Part of a small language model's weights.
Size: 9 layers, 4 heads of 64, MLP 768 SwiGLU, vocabulary 1214.
Training: a variant of Muon for these matrices, 8628 steps.
MLP neurons of a small language model. Each row is named by its layer, matrix (gate and up: input weights) and neuron, and shows model dimensions 64-191. Each number is 500 + 40 x the weight over its row's rms, rounded and kept within 0 to 999. Numbers have three digits each. A neuron's up and down rows have the sign that makes its largest values positive.
A block is one neuron, or neurons of one layer that tend to fire together. After each block is what it responds to, as a language model described it from the Wikipedia text at the highest values.

L4.gate16:524485508510434505411500431499474475497469466462600472534500561542484481481474399516503479505539488444474503548420451482430530470548469474473484509510466537559548539496492505430545548467485484482430455521549553462486517488419464511570518477489594482456560522564547509478498485478521470427513442458503537447529526572502461474472529478576436507509512467502464481522509512565451553592542
L4.up16:469491518488511536478505493537428440457491443561503388447531482535481549531582503502460496507512468412512483479500502447519454524529481483459534471478446538496575539510547489491525498532532454583472596468500572521509543560422519452580522533530527590486390526534456532479516441454519539542499411469528509400450551496511536493405471576496485524549517509537506461503519508497438545458517
L4.gate277:502414467491414504504582531575524452552523513525545513561477475467525587466527486532504511492524468578497462509450478418495539540441477493512454553511542502474538541494479515506562462430535518493481484545584594507433524472490500464411544528443476532518422492430532477518476460503464472523560594457511502477398479470469500447465518448480528476505500477527594497476478476521487509559551
L4.up277:495468466498490550422524497477484474413489502517563543458491519546459564585539504522502520520513454476501469511464482503435503466571451519530510418505563484459534527523511530536467399587554527579558467483464518576543499420504467526543546505545440540439549461586456513552494467499489456489529483478462489556592541478512506507526509501562409456507405480497481508507569491444460460498514
L4.gate719:479503465561531518507454503522555570485475464523546504430458527542565578444504530453554522509481519458470488500452400481490430520508530509463551454534480509551472467552482525547465498486463507485463439506430573498568461476499498534478498608526524440473444432534445530539489499503596491518478517492515493478489462533446514487407505452544488566482506482518451487518524465477528429502507
L4.up719:486550514497475543565477505451437488459473481530540514533489432454526479473612466492488533504537486479543482486531527469532434522491470532532408534461438548508502519479504521489517419546516494474525563515544518495507561483465503515542600455489519545494567459496438530500541461527455515569487495539528461468580506491537425476521547484501447508539529470590543510459458493497449552519534
L4.gate735:551395514517485454453512545457544486482514477483511483510602512467553519478515528486492496525468516489474467510475446505507490535523465493518530532469461518446507555555468482485444463495484483469525498504467527569413534529461469513517511451419513492549475509558573482467545526512531444591501514475516548473520457450463428516548504531508521511575525523460488592518561519530551462549492
L4.up735:464490515500467470477460473509559463506552455526510494496470460561457450556465502487528489495513475474470391507529432520460490510514462507459519487531468507475559482554532541487533487495494508512477593529553520570518480563497504534457560452502438615520471443427488522469603482511446449571527517470515477499449582523449516525473529500566443613527566500488515502545557523485588527512517
Word and number continuations

L4.gate343:520447512466519514409545529413478509532408472514415524507522539515456488502473597451537494445506492489460531602527507543517512447475564506464470573506520447475539550507506531446482546555536542494488537480439462429545532586514465461530497497588474509458530458434535484500460498480504461505532443506487483461555483535526501506455575517419492499479459481545458593467478443519489472449545
L4.up343:436535509491489423526487472498475495494421545508452492574470536541459524509501525492506538476531493506436492515439571482517539521456572483418511506506495422481460420542571470538534477530488519516528493532509522423492481446555494516514579456496460508556505547450582504442439448512510532522536557464530503512474538486511527447425488573513553509527495484413376475460531513504533539469513
L4.gate485:460481523560553507465501503553480502481458490575576516545478532510496481529569497479537463457473524456477507534465549509519494532521507496491441530474487510416538518398479486477465500506550414522512447494416454523545537457497511523587451417478467460459471554493552452466487467499505446550472424532498443500526454557529482503453491490397485510600556477490532510522474428489497534464498
L4.up485:513458507516523505448513502557472550464521492500531458451514485567563584490540549512566494433454507460527576504561517508488484489444432478451546506495495452528488471438466493475526476502545508439491426501528534480468510523508568539503420365541468449493501491440462471579545507457468483529503515485491461463467490525521526432526498519458500442525490531456504625394528474510520471493511
L4.gate511:553484503518469546468543508526521440498463464471508546522456552464464486469500524463517550417436497467429503587444506513493510556559525543499504499443539516471479486427510563453559537530453454467475543428442503486495521514475513545532540471492521479475515428516500514554469448474462449498498476542555515508537417548498530477530478483373475519580495466481548572445500480485525524433485
L4.up511:493479529536513507465568513551480469551442520478504547447504520487411493433453475420507550450496538522473448539538534512475500449524550499417465490539485474450426528482528441441556503495562553487493464440455467504473465484468512517489407471519482573434512521457530489488461473503473478493470537604505573459461480506456497468517545581511432478546514509597488504441549450501429416465515
L4.gate607:489576520475473446442517484457590494483438499541549471528462583434499407522485454509530520557464460499526471461460532490498543454545504507531518519484474527469475484501551513512551449520528500478503491482510420519484510488505471483510487519519472471425533509494524455525514486536535412383535411477550475444557498512501423451525500434516447474506501507517546476563511565490458464454509
L4.up607:441569431428451506509519485525512536527453566504559536512494581387456524558517468511554468514562438571486519496459510514570579446595550503495516455484483520508490485552521546545551518507490473493453518456487514548553479500532398503587480484502479450565540445513495516548482461476488494494494546566439474482572550485493533480476522439600515454522502522503544486462551489517460520526547
Place-name final pieces

L3.gate17:521503540533425566411572458503523460462491423526513419528529527529517567493485462478546533512424508479561477466552538485526447517524445508577498554511482556539483458467504507550472503527500502447508552468475491523530466483510555379510428474569486440493583512487528504477451399511514506522474479438537465530552506535504489425452571468492520489461536506579444479529486477552550520472538
L3.up17:473487557476504567504449566441444470435410456507490538467494535510512493402485535572534453509392491515567503405588471513484523478509481567506520439522496521520464444399498493470608478535470506522526461513503440493489477528496556445492457488480486484514484450557529475549514536555455546488546561490544501493529439423454585445482506479530529493585456475459542479504466446465490460501496
L3.gate23:460435485513485486543516510453501511513520514482532495602498554507549520521538539519499503540569451553496517471548482470544500485532499498549525571514567532528416482583528459456534512498525570556476451503476520530556558512591470530416488557496525493506548483538570410547522501525455472495491504535491521456502464488526549569529520534544481480507461543514508528499430431577441621448475
L3.up23:531500519569503483498502507505578491461456507504450457520459493459523503532560552563462575523564459529439532510572485506537486407445481509508482556484542537512339531486493430438589565475561533471502418467532497536501443497551521568438468561488530501453529483533551439608487532497488464532522470489508523464468477508549567502536476481497515508504458522498513495532455471592486620443457
L3.gate75:496552486546479515514508519473530470553475478525440552427427422462567552476517552511480473491518478558451478521500559573535464488453539527499510527505526506485515475452554551472456471524487488570521569456531425476522442553531485559452553533451501523486426511480478487467538529481540506486521538553445477429506504431497470442535483492501542547504440405557504508574567415571448520489471
L3.up75:463497526518509550470578516461436522469520556499498459454535496543403519461530573469432552545438499528507520563450620478473474480469462535542490508554494529504505523490522577499481516500520549501523497478471546445463510528548475563480471488426472482459471553523452449498507493503514419436447501549485516469495470491509389499438448499450504527484468499465521519450509468488472499512499
L3.gate76:485482502483562418498509548544505510490551473515475420540477419481515416535448518519543467522408488433462490495478484450503566538459558497534469491492566461515525521510447527562509471486512482503554462411568443525510461471468542496599470536539496384481472507465477454465511512464440503489500520553535474484535506565499542465547418539427458560469509507478522492518516441479513505557514
L3.up76:523451545490460457472486460508495539509553448524579482552551393473514431500474445443504416550469508455549566541563451398533455488483490485522501449445481484521489473405510477522485460549571500457515520409552497467548437537474529432536506496507542474494462479487531455533532530471551513589490508562548489568467452483539497544476515444502499491580526502458538543520546479528540502504497
L3.gate161:461494493504512483465599536491515418492462449539487503485527508445543481539526443505450569488472493534485407553423594584517495485467452552517522493541484460445497499559545557512512487516521471490495473439492463507466559503484518459548473516510486461536465445423506452503514496471445508452489480537555516473580441527466556466528552483488555511522491505524547512544526481552521524482507
L3.up161:511481450502472492557588582509586497525405416487461539498506476423493481494511517543548478520531484581502446463491479529498499424530496498486501519483483469481534498520481540526506499453457472517547474506453433503536534465485493508553501562504478470485496537422555474489497471452415499425466549522514519413575549509417565464550529466510541531497462568489448456475563483503512542477548
L3.gate168:500534500503464464523526483474450492486437506480526446528537514507495489581522538555453496516442424478447502468533512482506538536464523524446466500552502494474543484487500574518540488488490492479471482440492495509482536614520523477522497509511588525534403550498508449493558505512465543553504544563561478505530534490490521479440580462413499598487441452526511560457548503530454438486472
L3.up168:497518472518491477536449508507430450489420515521448457433535482486508500517548503484510502550475555501501564528491540501527490457502552497460448544465504516451491523457612512568548503456463411459384497469511522506541501578574491554464483428522530461456459414468502529445504496468514600456449537515472518491489519459457533526493485503496555512503441486514453513500494429546575517442421
L3.gate228:530484427511450512522551464534475555452479522498515429503508539571497455493525513509554511453403482526541488523485538495505558520523511561513531475515521520518441513551503519503630529468492501459489521504459477552474471527457558473559527510478571515513528480484472446519532409522487484541527395522503443517572534451512471515465537443532496522494555519478384472474468491508533561539523
L3.up228:462502471526522485549483432561456579457530428508548504508528492547499479562517512475550537588389515559568542579430584543478518472475605446461479476531504526429531499460544528486507473559501487538506525482468505442521547432488544490450627467452493514501496506416546493536493476495499528527527478501497523455565484442473493512460456501484475499467496531508456564497520562532477443492477
L3.gate357:538526471466540503514471558472472511537504538536516458492466494483494497464541503507494456543530494552479520521427591524520503516496565411540541406580463476486468475468488485499446538513520508543498542552459460401447469500499521517517480539570431462557570466430563470433475536495583450492567511528545528457494493526454518465552599519496516478479420501528509463494464511522555499503562
L3.up357:467459539507605474509456528516555526525464514537452508543472564539432522520526551584438542526526538529516528480475539469494479493536477483441565492491507449514412502459501512441524458477538440516549487487531496529577509468523484460533480467489544523399470511470529513496435464536461561462441450567400497470506505448514437451476519546468564514439464420525460472512418471512492571529545
L3.gate365:583549486526482480516491453500482510500433500487432456396518551506435439463531470488464547532495547488473524522524487511465506473529525547467520456542476515488506468463560431554538454514535467544506469444491531570528495498457502511413503503523475534510504547532505481521450461552493524472481499469499556499505514497537505511545494477517536517500480469508427491453549491575559522476468
L3.up365:517510506553528534504518508468440477502533491553520408510544573526478504448455511493538499482423526535480477559440505526555523526431494484520454442552520540468583488412464472529435522504510509528487460613543470408487532427493544458429441484486509538575611456463471430545491461479484489514503507444472488528484460491422434446584446515560503451457502474496508522465538484485520575513502
L3.gate417:478517486522481550539488586492456526433382620549473459502515564438451514589575517542486443464542512506512394485486467538519504454470497522500477443464500476464478411468474559511588567434479458558519482566491520473548499520506528490470515570462450475486394529459493502429508511482439613503502473582541486476586426480488555513499468524441547477530461515544528499440571502528497540497535
L3.up417:571558415452534491492462503494487517404444536502524522496529498490462449454440554478458546499449446517522420485483517540540453502588491534537506589503431502501446495520483543524442501529565518557457474468503522466456514481467403515448510485531517528423483531488511467494531525441376489535510505562520561503495453459522528505599509546566601530536518486509573513609497483499585500480429
L3.gate434:529471478493436538556459469507512443505494517477490468465485499444539549516445525542536495485490470472478503493516505521485438447434493533407510530558499570418467490472500422490568437583526501506470444475482541525487502493478507504471480514435450425482474515505476462460497499425422505476491447533499471570493517541548521568507515433541484532603459472476484513513409535511537462522452
L3.up434:529447508421506515534524463425503528433466559518438469470484476438482446530449522549579570447511508521537463500495487530491473533543547605468459511451453498557486573469504477485509489525507558552555505503510492511538486549536493450446486505413473512545520419505506439555613517478575517488559489576547534512556482460485539456469450468534484611448463438488514477567476553498580467509492
L3.gate601:557510514512555472531516489562451508522479488518467424504479455436484448545522468544479563535518530443579504507491469415484524449493526462514496482521526451489508486449467521494511508579487569452502558488466510469484413607489467466520549497538554493512438511543471473469449507448504522457487443493538470574521495529481505552448468491472457477514473425542506475493534407557575457533436
L3.up601:516500532445488494543494478558487458514470547476476542469526433484483504531527522474496464493538523447532494475492480487481499472541566511560425488484539422579569504490449475485606500510531522524466539494543406533515478587477509488497423497462533471594483494546584486452508514455489498500449505570508417483491474509462500506570476482475527500460486457479519462582493427531625480536444
L3.gate629:428510547454517461507593500514481499499476504474485517422532489447459561475523417484501525499555460516477501510464516567532435503428496520506531584565495547511518487475517493547514601512524614488474458502491535459484455484425518551393473498510458483494543514467467535531458415464469512486529527461505544480475480514448464489427548398394549507442510476477512544411476510575461456470515
L3.up629:496523393425588413495490561506510458498473485525491507575509484551506526562431391485527545464471535531530441551567549577451511469555510451520529535481497437473499541490531454542507460499514481520471523505537516464447539496499580439518446403505535466552548480445472455505481507499450499518538495498541499550516471518500464485496553515487548501456500384475471489480547449512509461509544
L3.gate660:596601464448507428517524475515401445488440510515461425511471483428445545500502479392494525519574492495532513494533472496541512556541518452483455489537518466447497511586466512576504425539513539536485463480508488532467533482403499508474433453537467534498560467490534458540515459514468468491541476485466493512572541497466491518507560550427548520484535520415506596544502547463471550499497
L3.up660:524581542551497452487468464522481459476488516532460438452495544383434499510529515536429542545478445453469449467482530514491478451495515508513531483500559534517497463486495509516561492537535470457602461487484483494517536522436508474529470497459509434515505473537528518417490462494587514516502471508455467510498515556434540507531489547535442530510524461487499480534545569506560557472554
L3.gate679:522455487526466480537465482584481422451417557448467488498493533464531502513505541460487449556457468500438484489528544526561460433500468432570501565439554454504527473510444521478482444435488528490464475504442424477491516486474447518462506523487490590379390528528525527470441539497455492484468448515511502502527501573498494539530568553479483454460510509534499557511498473487547487542515
L3.up679:467513468507490492532521505492464535503445547481516527576514518527459477534524443515486522474536464465531441506450530499448527573519449511515456551492483522488414471495490530486476508479398470454536507525469503408501528498496599494475520518503482510474513462429528484466537607528473545566524521456491478518553502479451556539552512493464480529520538530548523568518385589432488486515561
L3.gate715:443448496411427557472523483544521518610442444478489449589522582507490473499486523519469552477500497431522463497498508537477519479414512482519471465463532507597469558572419498490498476484473504502527528513471480461549663493545541525555424590473464431511514513476501487485488440490404487497506558443550517458464471519531508508499510524461447481513527528497498480445565422505517575468474
L3.up715:524446441496451471486484478494502522490480432433537482461557527509479476476510501497455479481599473466503471530469510476499437475491498524454499534478565531526511521538439525561577501496454517524448468435467458574496498554448501526479469539552442586574446505523536457459600464499475493483463465513457436487515458467443513528501516504476508524500505518472503557510462534551496555534475
Place-name completing pieces

L5.gate223:543513494525480487467447475498514562451488460567561445460531510508458569532478460445433449528570425469473536447517474519507473477564470553514500452490432420560503560460521410532533515459504543475531485483536555450495510517554447451532461587535510435493439486584530499527520491523462520509501487491538451486529510541474542462474522462467482446486575531488529465478504511495427461489420
L5.up223:555505516552484545512452549445526426492528463518525538502557445522477520470479481453505473489574483515455434490452601530497556510566405474569503536502519554554553477448544509520499480492553504530529493517533605552476471500477503514488502552427556443465499476541521480531602480551492414530470468463510472488492419442478505566467547452526466550520465470465465481450487457511486522461478
Compass-word completions

L3.gate26:471520548462525509553464453511516527540448491494483499493484474492469536490536522483576482444470477485432437509529433510528491505529460465433466514565463499471498535416523508482519539541503457569450501485551472506471454531463550555465537468485454495431517494494542458446512490563528552508469467451487522529522505453475458465485528533434523517454459438628548479504537515444494433530493
L3.up26:472540450472462525486499472487549555513531490508498498519480514591519482481451487469499421425505526469492489468507548580512504497585466437422546545456503464534562504496461523494493543503474477436547474534532521480523493523434543505552471460495467458428450489481517567520536417582526541505488498570574474469544493484514500396487519420519566512495477528496499428458549562474483532487506
L3.gate69:532534441473472459519455539519526486480420523567513496576525478436489477510486552484527554536438451506415429534481580490535581471437558486478497506584530506560522553533456480603601539492537494436479463520540511473519526493467537466561520550536454448490546483499494423485552485540553464502484514446522459508526498485557504502492514424496604471464463485487478471530503462467473484473481
L3.up69:520638492522525495551480509474489525458511491471478553521470529437482510503455468552512550566465501551477491541513462495533567527490524534500493530488473555526477553532490523607574496447462523472525474485536492529510412531540482468547450537519489513476562514534497562582553395496570488477519472433538530559516471453464490510551506462503538473545492525512432497465527589526516526484448
L3.gate89:536488454538512523525460515496452468508454507503466530491471519527551498486557468555530545513433464480466496508503537529527487483515579482531522608452478578486501593519532485552515498484423468470546526485513526455501455472537475537474496592478451479515520426492469552483487537517453555519523419562553414380549477544474532440552549526463436496485483513558500494452580463500476450462548
L3.up89:495540542517533539471485450492564491551413472480463461508425498475480509570498513503513514549520506512503479469476535472548523504441523521436493562503582466507503529529476530546452526509519509542566487459472545502573454432515451526525482496590506536497528529431503498481541498533530529470482481489511603473471523439539508487457484531527580547494452532458426446541490506466562458457498
L3.gate114:410513560455498505491439491449534550416592432506545446523467492523495559491534468561521548481441467500461509481537561428409492613462508556512566494491472523491532477550502438420507486560521519521500417494486513459481459534492507463493539511555452560546506500419495536509511508534537551531469494509467542447463540513472546497485517441511472462569478535529412450500522559492485457489524
L3.up114:503444490477503425543469499472464508509467502494494518597477514457468490544528517453443475493545500483549506522483428485537473471542603542450471479505499527478481441510542529420441536539525499421444478550529559535521504520489538493489491568476455538510551495511514531507470486515495506515560549416577532516475505544479492492504482404597461478469503479584490503559539594484518512540422
L3.gate226:514494483513466472437439506503531432531432453444479460502534523496544520487579499484487520604516479488508553480492492534548489508483556543519513476546502413568541413424472518544465467509506493472527484509543481529439527434441518514523520464477545526528503476483489565447527443556433456496472561437492488460561466531527496503494496456544546536468499502522560470565572498488496448481479
L3.up226:505502520495591511496480502442486487496445512435513497512537478604506454457522528454456498526610473484479450506544489486594572492556501484528439467516507488427555416469485499499532606460493471554534526506567515534576499506515540514567526493541501495483520541484548517506529475495532550517475518447507429513546463507501472515472449544540456500450439515517426525549594562503544489527512
L3.gate290:490481450546498434466538511480525509469487470468452504541478531513518563478513475504535448403491499479527455533499520553504494473495437496505517524545515511578564518550421505479496511485493411530566452492489527472506543497482508464563536503571495533513478527517521473469520451591540419492534552537533490473539543485507490462457467513572404482503525488520511517491575569481490461529468
L3.up290:449556431595385531489439503489495501510549486510461510515525553479545493550473470445508518489544523521564465492500573514485531515506569479502495493528520458623495490553518516472567491515472494577541525482542504499555483496540566452555533495481560425543469506500529460524518461570497462492581524579516573531488500511480519489519475467520455498567552496467479486494466437452442483521532
L3.gate329:478523582491502395469477487505566468515467516504492556503509485442449459607529476462528536605523501489516513459453495524530504481448543498513545558527493449554523557471554540499458564429514477485521510534471438473397491567560422477511474596452489493396465539398540473457488461479506486484442599471490486513401553469509516439541507448550432495451474515477459543517463531481476488488505
L3.up329:554594535521480549555512503491506500557487494495502521480547572409553486548444470525578483517538581534480528470497542492563498477500509429507532563486505481558472521558503542477436454464438430459493459529521484474533436504433491555502562528462454489475430483537573408429514451481493446536464486481592519473537501391522470485508500451516518475434582517526506451501535505539436522543494
L3.gate344:446538575524474561500540540577518507524537488486500522449462530467470571536482469498476497563607520491559553551493556504511555515478470463473502530439518499566523601569504454496490610573519541528489509514505475519475498477395480592542482414480561516489503428480564448458500540479474476529544435439504488527494525455526533502496469526530518508491489464587507481556493504487436536476432
L3.up344:481499514455470496473477515549490494523561501465480450514513494476492548542518563606516531443467428499428533471506453471533503498523531480511539499541517467545514486497512452419495528580496454502568401553516477511426506499546528443485549502493517556582531471454521506498571490478633465517481510524492572488455490514535515490476454529554466483466487457417473433526594551449481584558453
L3.gate350:582512499477475506560455498551518510536518483555477626452569507506446548497473430520570543496544556465481562475453545469476479469544410477522531581485468480488503560528501480517564474526452529470531531487491539500476521524490563413576483545462510536422466478522563517492543532557460480472520453469537527535528454506523486484462556523550519483492587535449493511383481509506513472488400
L3.up350:456523505472524463500462573588474501482599492487505491498470524460485440504516468522511509493590529435516468566548604448503484449503522506521485550520474512475477465483498486455538502565457463519461513551545449518526488475523543463512510507526471511510486497426521461455528423559531542518380525490507461513490547494576500502493464505481501546491487474508511544488476498556509538533476
L3.gate389:489476479419504543573495501535551447483483547530543442512460513444468483534341524434526495543522536514495510508503528566499546478451533570500478459537522480490555531414580485558548489430513464513513493507556523461445549540535451528532516508498400551504490515475503541559539452562529478481438514513458473437521508534534504543506533495566438544422561490543450483474502503521481552524481
L3.up389:559496472547496492500541503580491509527455496544487435505438537436451473484459435556513499475490507487450494516405506493525531571470516486506486546482535543480549516512429489502435537492472479524451477445523466555530499488549560506555493545480477547490497489482517537546578478506516494532491470544528492459477437523532487467513504525492468505456543485550446453562483533550509431491463
L3.gate392:433604523466533436559431558512573516503517463495510561540442521458544478432450503557519543476518532521491451483514515500572480479505532543495576513454469547546518484539545538454560511526549483534530532496578584447475500560545531452519516519524522548521539539573487504507494483531513491570503434524533510488503499498570482415421530487496458473468496491511525544489452551411494374460487
L3.up392:443527579443475485543492491419533498494507509509485539576573507497531500488516478551484535509550469471469501477480485498518511532537470496533421580433510518468506510548491450463547474468555503492457492600544552552401497505507490512497472526434465574491444543478502571565568442535489529471462445438546469509558544478544524501520500435535470514487498446485419458485474527503500535509515
L3.gate527:483506513475466528512558497500481490536535461507470546555523507502531470508408500558486556456543492507520451488555533453491470526460530451460461536505520478520538524525524476443465523529549438454540532489576501507491479498569411480462558506546446581600557465412482484476479469491477484522531469496558483482490519464537476450535465533499476554517527513545588557596537470448538575515580
L3.up527:516502492498448499546497522459456503564539467504523516501460496509505516482493459471527505491536516571468425473525501473526530520533499420488466504542517481516478380507518530507550550493554496536542501488509557529485537556537532471479467498446550568488555562434484461499465523460510479567539488503572491511464502482503479534521525506474514511454478495515516510474546479479494488527423
L3.gate611:514539447490461529474504512531535450530445471484541513491501505523480443508503493547526478493500472481461546475438569438547475578439497487523494419477512475532488481486415459486564488525503446491519474542525421468459527489494535394504514481486483470468502536484492505429466437544464459544556578493504503533569426520429511549475523507507502509522487525531498476510482519475469496539470
L3.up611:538545457510565549467472463497506454480486497547477465563487420572524506479460509535459537471498515487469538452490473471482460505485576487546542464512525532481480554461429468515599506524516536441522451520548478441462488484476524454459572491547492551549468470429505498525499529496493534552495555537375455469508462538539472564452491519487501456477487486481446530435470503442461559517553
L3.gate700:490489530441446477490440532487563447543534483459520515493512410499510527575462519522508495467442462494510519413534578508516517517492591522495513508406537517510589519446543462487518427470500517493555536539423583519490518473553498449457450467523551420436515500534497525468507518530455507562458522522451458452517494445512509496449483562488440489571446510535493564418471491449517470480503
L3.up700:551529459429520541514473493536574474522561501507494519521470500533479515494451545583435564502538528447430526464444482453459455489494466466530482487491509444582516463462498497497518531518493545511422558582577469511526493487423498468495510493509504523404570495466562568433536492462530527500554578484497422525471472459477484501556515512508457447554494484493433489485469554494453568485514
L3.gate742:505471499511534555553525480499580463588503424491492510462473443532519514584513433467541582475474519463506455517519527421526473461521471474500514512472556470487538510475538446448510521581477585487435493479455492484538479504493507534519409489409464470464470481431410506500475491527409491463546513556584540480477465530507483481509486495512454476455552500539492482494524445512520530539512
L3.up742:522450539450571528585489441533505483645465449506496502555552520565511478542525452465597493484441445461393537522489499507543503475442447534501464548476545502519479504469526468437497508474481547549474500479431508498499429528514516531526507506496474479464496433461473436490498528484489555478520473533551495468547452512477536423514525494473516493462500468478453504505437547499478467562488
L3.gate750:502515517513504567405411493524514473505471490384504471446483466430501511556467518524537521435497438420498493497461419570478497508523501600492523514409503537526459495510569528443504478440484440521455477476522517518458496466462467498513462526497475537430546541452523491436553463471511451392442521523483559504500487494527512534512479457456499514482494442551503476489481481463540447491554
L3.up750:506564496537579497577525466507535523483479489522518496495439479501461539487441497479528458531540491467429480461497509469524512456476492500541563427528511415507620481511437471549487528515508422464529551510495512440504477479425522539527489519546547508442491481528462516476464509505518425548449517510551520553496469490472530482539487518590466522562497472581456530515424530466495460574498
Compass-direction word pieces